Weights of a small transformer language model: vocabulary 4096, untied embeddings.
MLP neurons of a small language model. Each row is named by its layer, matrix (gate and up: input weights) and neuron, and shows model dimensions 128-223. Each number is 50 + 12 x the weight over its row's rms, rounded and kept within 0 to 99. A neuron's up and down rows have the sign that makes its largest values positive.
After each neuron's rows, "fires after" lists the tokens most often just before its 100 highest values on Wikipedia text that the model never trained on.

L5.gate152:57 55 71 46 36 37 51 63 70 68 37 40 20 58 51 47 70 57 55 61 48 58 59 41 47 49 73 48 65 59 37 51 68 40 50 11 64 50 59 70 69 51 46 48 50 60 57 31 51 53 44 64 78 63 43 63 51 64 40 80 34 54 51 29 47 34 68 58 62 55 43 68 42 45 50 37 77 42 51 69 46 59 40 56 61 52 43 37 43 28 69 52 53 65 67 62
L5.up152:44 46 57 36 57 34 64 48 25 62 61 52 62 58 46 44 56 34 67 49 45 51 25 78 41 48 39 58 45 46 31 39 52 60 60 46 14 60 69 53 49 45 65 53 53 66 51 54 69 60 12 33 52 66 41 50 65 59 50 42 51 56 51 29 75 48 45 42 38 46 27 55 60 34 65 48 66 48 45 55 49 41 70 49 31 55 64 62 51 59 48 23 72 57 40 44
fires after: ",", "ri"

L5.gate64:47 73 71 48 43 34 64 43 60 49 51 35 40 33 61 44 42 53 33 43 78 53 39 33 51 50 86 47 62 50 59 51 60 47 47 52 46 61 46 45 61 48 49 43 34 56 83 38 58 35 54 59 63 73 50 42 41 57 45 59 45 71 31 74 49 51 62 58 52 37 44 54 66 30 54 30 43 37 57 51 51 45 48 58 47 42 43 21 58 25 58 60 46 58 37 65
L5.up64:36 61 59 43 67 37 75 55 49 58 58 51 46 68 50 53 63 45 33 18 54 63 64 50 56 51 76 60 44 41 49 63 36 60 42 47 60 61 51 46 57 53 57 34 47 44 46 67 53 71 21 65 49 41 30 55 36 76 72 50 49 57 52 47 49 53 32 41 47 41 45 34 62 46 47 26 42 43 46 54 46 45 37 45 45 48 51 48 49 61 73 63 41 35 39 52
fires after: " (", ",", "wh", " H", " wh"

L2.gate354:48 77 47 59 58 61 48 50 42 57 72 66 63 63 68 48 46 64 68 42 55 60 51 48 44 54 76 61 33 60 52 55 45 43 36 49 73 39 48 57 47 51 29 33 57 29 65 77 44 69 46 51 55 72 36 45 43 62 58 49 45 27 43 56 49 48 62 54 41 72 55 54 58 58 46 57 43 42 57 50 45 45 43 40 36 54 45 32 59 49 65 51 53 50 64 58
L2.up354:72 49 47 47 59 55 63 43 67 44 69 38 53 55 27 59 43 67 47 43 63 55 56 36 47 63 61 49 61 53 66 66 59 50 43 60 42 47 60 51 39 67 57 53 42 27 46 39 56 64 71 43 56 62 32 53 47 70 49 38 58 52 54 47 39 52 61 36 59 52 55 36 46 54 40 59 43 42 50 55 47 49 65 53 45 38 49 53 70 38 53 55 23 52 64 34
fires after: " M", " m", " un", "M", " I", " wh"

L5.gate59:31 39 36 56 65 38 32 48 54 62 48 61 61 65 47 64 46 39 58 42 55 64 41 52 36 34 46 44 34 51 60 47 55 46 68 41 46 48 40 43 44 23 54 41 30 45 26 32 45 48 30 58 42 60 46 64 56 69 56 64 65 47 35 42 44 35 81 43 29 36 53 73 66 45 57 47 37 69 44 34 32 47 40 48 48 33 57 29 45 56 61 53 50 64 58 62
L5.up59:60 53 45 53 59 43 53 48 45 68 55 36 30 55 75 47 34 66 45 44 38 44 56 69 52 51 35 63 67 64 45 50 58 46 42 29 40 34 37 51 58 58 42 52 42 67 66 74 53 60 51 54 56 46 40 47 47 44 59 49 62 41 35 33 67 53 61 38 49 33 64 39 55 43 55 45 28 52 42 69 56 51 38 42 26 53 49 55 66 37 59 31 48 39 41 29
fires after: "9", "1", " ", " consist", "8", " age"

L2.gate193:65 52 58 66 49 65 59 43 44 59 50 50 50 46 41 48 64 69 77 50 47 62 48 63 44 53 54 30 46 64 41 79 57 51 33 67 28 57 36 37 48 74 30 56 62 60 47 52 75 50 67 47 28 59 49 39 45 27 54 44 54 47 48 61 59 64 59 56 41 53 64 64 52 58 37 30 55 64 63 73 44 42 38 31 48 26 45 40 37 47 40 45 41 38 36 42
L2.up193:67 43 71 39 60 55 60 49 49 46 51 79 67 36 57 09 54 55 45 51 58 51 65 57 50 51 31 52 77 42 62 65 46 39 52 46 29 59 51 53 57 47 48 58 80 58 51 58 59 33 36 49 56 39 51 47 60 52 37 52 51 52 47 54 43 55 60 46 38 81 38 43 24 61 35 55 66 48 52 28 36 42 43 35 37 52 44 57 57 31 52 62 40 70 35 67
fires after: "f", " t", " F", " f", "F", " lo"

L8.gate501:34 43 61 55 60 50 60 26 61 60 34 39 68 35 56 41 39 60 62 47 38 54 35 58 59 47 56 52 46 35 46 43 49 30 57 69 49 69 56 49 40 56 56 42 33 31 44 42 64 42 45 51 53 37 66 37 54 38 82 63 64 53 33 48 48 46 58 42 61 55 44 58 55 52 46 55 53 60 46 51 44 40 67 49 29 44 44 45 46 34 67 62 55 50 56 55
L8.up501:40 55 46 61 37 41 13 53 57 48 29 57 47 53 67 34 57 66 72 65 29 57 46 60 62 51 61 40 34 27 60 49 25 41 49 55 63 57 63 73 50 56 65 65 65 30 31 32 62 59 55 74 65 55 54 41 53 71 62 56 44 42 51 62 40 53 58 53 51 36 64 49 61 59 34 43 42 54 41 60 50 57 69 35 45 53 53 68 49 45 38 70 53 26 42 46
fires after: " the", " ", "–", ","

L6.gate111:63 50 64 43 49 57 62 36 62 60 63 21 73 41 53 49 50 53 46 56 57 56 47 48 51 67 50 49 45 42 36 46 55 56 35 46 62 42 40 40 49 65 80 55 33 27 54 40 65 42 57 67 68 62 63 44 18 59 58 54 57 62 51 52 39 45 46 38 55 54 41 81 48 58 58 43 31 57 53 52 44 56 34 37 44 44 60 50 51 35 61 57 47 41 46 55
L6.up111:41 39 52 51 56 58 36 57 54 39 44 45 23 70 59 75 52 46 62 29 49 47 59 50 36 61 35 50 51 32 60 36 40 42 42 54 58 61 52 21 44 53 41 51 45 45 55 53 46 35 55 52 59 55 26 52 21 43 36 38 65 48 60 52 55 68 45 56 71 18 65 52 40 47 68 51 58 52 43 39 53 58 52 41 40 64 56 57 50 68 50 62 49 38 42 55
fires after: " T", " C", " c", " H", " t"

L2.gate321:38 34 68 57 75 45 67 38 52 49 61 56 66 36 69 52 64 59 32 59 48 70 41 36 46 49 54 45 33 45 54 47 83 58 38 44 56 27 56 34 49 58 40 67 41 21 48 45 42 36 62 49 52 69 19 47 33 46 48 76 40 51 67 32 59 63 56 62 41 65 47 58 62 63 39 30 38 34 68 51 55 45 43 43 43 47 41 62 67 65 60 68 47 50 57 53
L2.up321:44 56 42 42 41 52 74 48 48 38 47 46 67 60 68 61 55 45 53 39 62 45 39 58 51 51 58 50 81 77 58 53 56 48 56 41 61 40 42 50 55 45 55 49 23 43 73 35 49 41 28 41 48 42 30 36 45 41 69 56 62 64 33 43 35 34 63 54 48 36 73 39 59 63 70 57 56 31 47 66 48 46 54 39 42 54 55 51 52 38 63 55 36 47 55 63
fires after: "A", "O", " M", "E", "M", " G"

L9.gate349:54 74 55 39 55 44 65 55 83 21 39 38 54 54 43 54 62 66 53 38 61 69 52 47 74 45 35 45 35 84 57 54 53 70 48 58 37 53 61 58 65 56 27 32 67 59 54 58 47 36 43 47 45 59 65 49 37 30 73 58 58 37 55 52 63 48 53 43 43 54 74 55 55 56 70 41 47 61 56 55 54 42 46 39 60 37 27 43 43 75 54 77 45 35 56 45
L9.up349:53 32 61 63 53 49 43 47 47 53 57 64 49 43 56 66 67 38 52 47 64 38 40 63 35 54 40 34 50 37 45 52 51 33 59 26 58 26 27 48 21 42 56 47 57 54 55 49 40 57 43 33 58 69 56 55 48 57 50 68 63 71 52 75 93 55 40 68 43 44 45 52 58 60 55 72 44 21 34 53 48 42 51 51 58 66 60 66 53 38 56 56 47 67 62 62
fires after: " F", " f", " L", " O", "l", " D"

L2.gate97:71 19 50 54 60 47 53 44 46 57 63 70 57 54 43 57 58 77 44 47 74 49 63 46 57 52 45 46 46 58 49 45 50 54 34 57 39 44 49 34 37 38 39 58 73 43 44 23 48 38 45 51 43 41 36 42 20 57 45 57 46 37 58 42 66 77 66 59 63 43 39 63 52 45 43 58 47 50 52 48 47 39 35 48 43 37 58 65 50 76 62 19 37 45 59 57
L2.up97:29 60 41 46 46 40 49 60 63 52 45 44 61 17 45 38 38 32 44 53 54 38 48 33 40 44 39 47 61 50 49 59 47 51 37 43 67 36 45 31 65 57 72 53 50 63 27 67 21 40 67 63 39 42 43 47 37 48 61 49 63 59 47 47 40 44 52 45 33 47 49 52 63 42 55 45 58 37 54 41 54 73 51 52 38 35 52 74 62 19 63 40 44 41 40 50
fires after: "H", "S", " H", " A", " S"

L5.gate151:48 44 39 61 61 50 56 60 34 34 56 39 55 36 57 54 57 30 70 38 37 50 37 40 42 37 53 70 64 68 38 65 67 56 55 76 51 72 57 59 63 17 55 50 32 56 36 61 28 63 40 24 15 71 65 44 59 69 35 47 62 46 62 43 51 67 52 35 41 37 48 41 25 34 72 39 47 40 45 52 52 60 58 38 38 53 55 39 57 18 41 52 55 57 39 31
L5.up151:47 52 55 38 55 45 47 43 46 75 53 23 40 31 68 34 55 73 37 64 58 47 38 59 42 56 40 40 43 47 41 53 38 60 61 45 36 34 40 51 37 52 10 58 40 49 41 55 58 56 55 55 35 61 37 37 47 41 37 46 51 62 48 30 60 36 45 36 48 42 67 68 44 68 44 50 37 67 46 50 58 54 34 38 35 63 43 55 62 41 50 36 76 47 55 32
fires after: "1", "2", "9", "6", "4", "0"

L8.gate337:64 47 47 65 53 36 56 58 43 61 48 45 35 47 59 53 35 50 28 57 25 28 46 55 37 44 33 42 37 61 45 53 61 57 49 64 58 56 34 58 57 45 45 62 48 52 50 51 56 52 48 42 47 43 50 30 25 56 49 54 72 41 43 23 64 57 43 36 71 21 42 24 57 43 43 37 26 54 48 43 43 33 69 67 55 54 49 37 66 43 42 35 48 44 75 68
L8.up337:26 54 49 79 32 57 36 37 46 33 38 67 50 47 22 56 59 50 67 47 53 40 59 44 47 46 53 48 26 43 55 34 47 39 69 68 46 64 55 41 45 44 48 46 54 63 72 42 58 49 40 43 40 60 64 39 62 46 61 60 54 31 45 55 32 53 51 44 49 44 66 65 66 30 43 45 46 57 45 75 43 50 57 38 63 43 64 53 32 71 39 65 46 34 46 66
fires after: " ", " born", ",", " February", ")"

L2.gate56:44 52 41 48 36 46 61 45 54 38 61 56 47 65 72 43 61 56 57 58 36 68 54 53 28 46 33 54 30 48 37 42 46 47 42 73 57 41 56 43 32 48 39 49 61 50 56 43 49 37 48 56 42 53 51 42 22 61 61 44 58 31 62 56 38 44 46 42 44 50 41 45 46 64 58 42 40 35 40 46 59 63 55 32 34 48 43 60 41 24 64 48 49 36 50 44
L2.up56:43 61 48 35 51 49 48 47 41 53 43 67 50 65 45 67 47 44 62 61 35 61 66 83 41 37 53 42 50 68 30 46 35 58 28 34 79 77 40 42 24 36 32 53 39 63 35 47 37 44 44 78 52 66 57 55 56 46 29 39 61 49 46 25 56 68 59 48 38 47 61 34 50 70 57 47 26 39 41 69 44 47 46 61 42 57 46 48 55 43 56 58 42 44 29 57
fires after: " T", " t", "t", "T"

L6.gate526:45 48 44 54 54 56 36 66 52 62 42 51 50 63 44 55 45 51 72 57 55 58 42 47 27 36 59 48 68 43 50 63 57 51 49 52 53 57 66 49 54 19 43 54 51 48 64 53 58 54 49 39 73 59 56 45 42 65 54 56 37 52 31 49 42 48 78 26 43 55 30 57 42 24 52 67 60 39 30 30 73 56 55 54 39 54 54 32 58 53 46 52 59 61 32 61
L6.up526:53 36 37 53 24 33 51 42 26 36 34 33 47 45 69 54 44 47 49 64 38 57 26 44 16 73 55 34 61 44 42 69 66 35 66 37 49 44 44 31 55 70 56 58 51 40 45 78 67 48 52 57 48 45 66 41 29 53 46 59 39 29 55 54 61 55 54 51 55 61 45 38 37 57 39 51 48 43 53 56 45 55 47 53 27 34 48 64 66 64 20 45 67 37 56 60
fires after: "0", "9", "b", "8"

L2.gate622:60 65 71 63 75 37 60 37 45 49 66 21 51 36 45 51 52 56 40 35 40 51 64 57 48 52 41 38 58 44 58 59 33 40 44 58 46 29 78 20 69 69 54 26 75 53 44 61 53 43 53 62 66 51 66 32 29 56 48 53 65 57 49 42 61 71 32 29 45 40 61 57 62 49 63 46 48 52 30 38 48 53 61 43 39 35 49 57 43 36 53 44 73 60 41 57
L2.up622:69 54 38 45 46 73 34 43 39 14 41 57 64 39 42 56 63 47 39 31 67 39 64 44 44 54 45 43 37 44 67 53 44 41 45 25 41 55 30 55 52 53 52 68 48 49 43 33 44 45 58 32 62 54 55 42 35 44 54 35 50 50 46 52 67 42 61 38 54 37 50 35 55 53 41 57 61 51 61 50 65 54 48 57 25 61 62 53 59 36 55 34 63 45 65 46
fires after: " F", "f", " f", " L", "F", " Fl"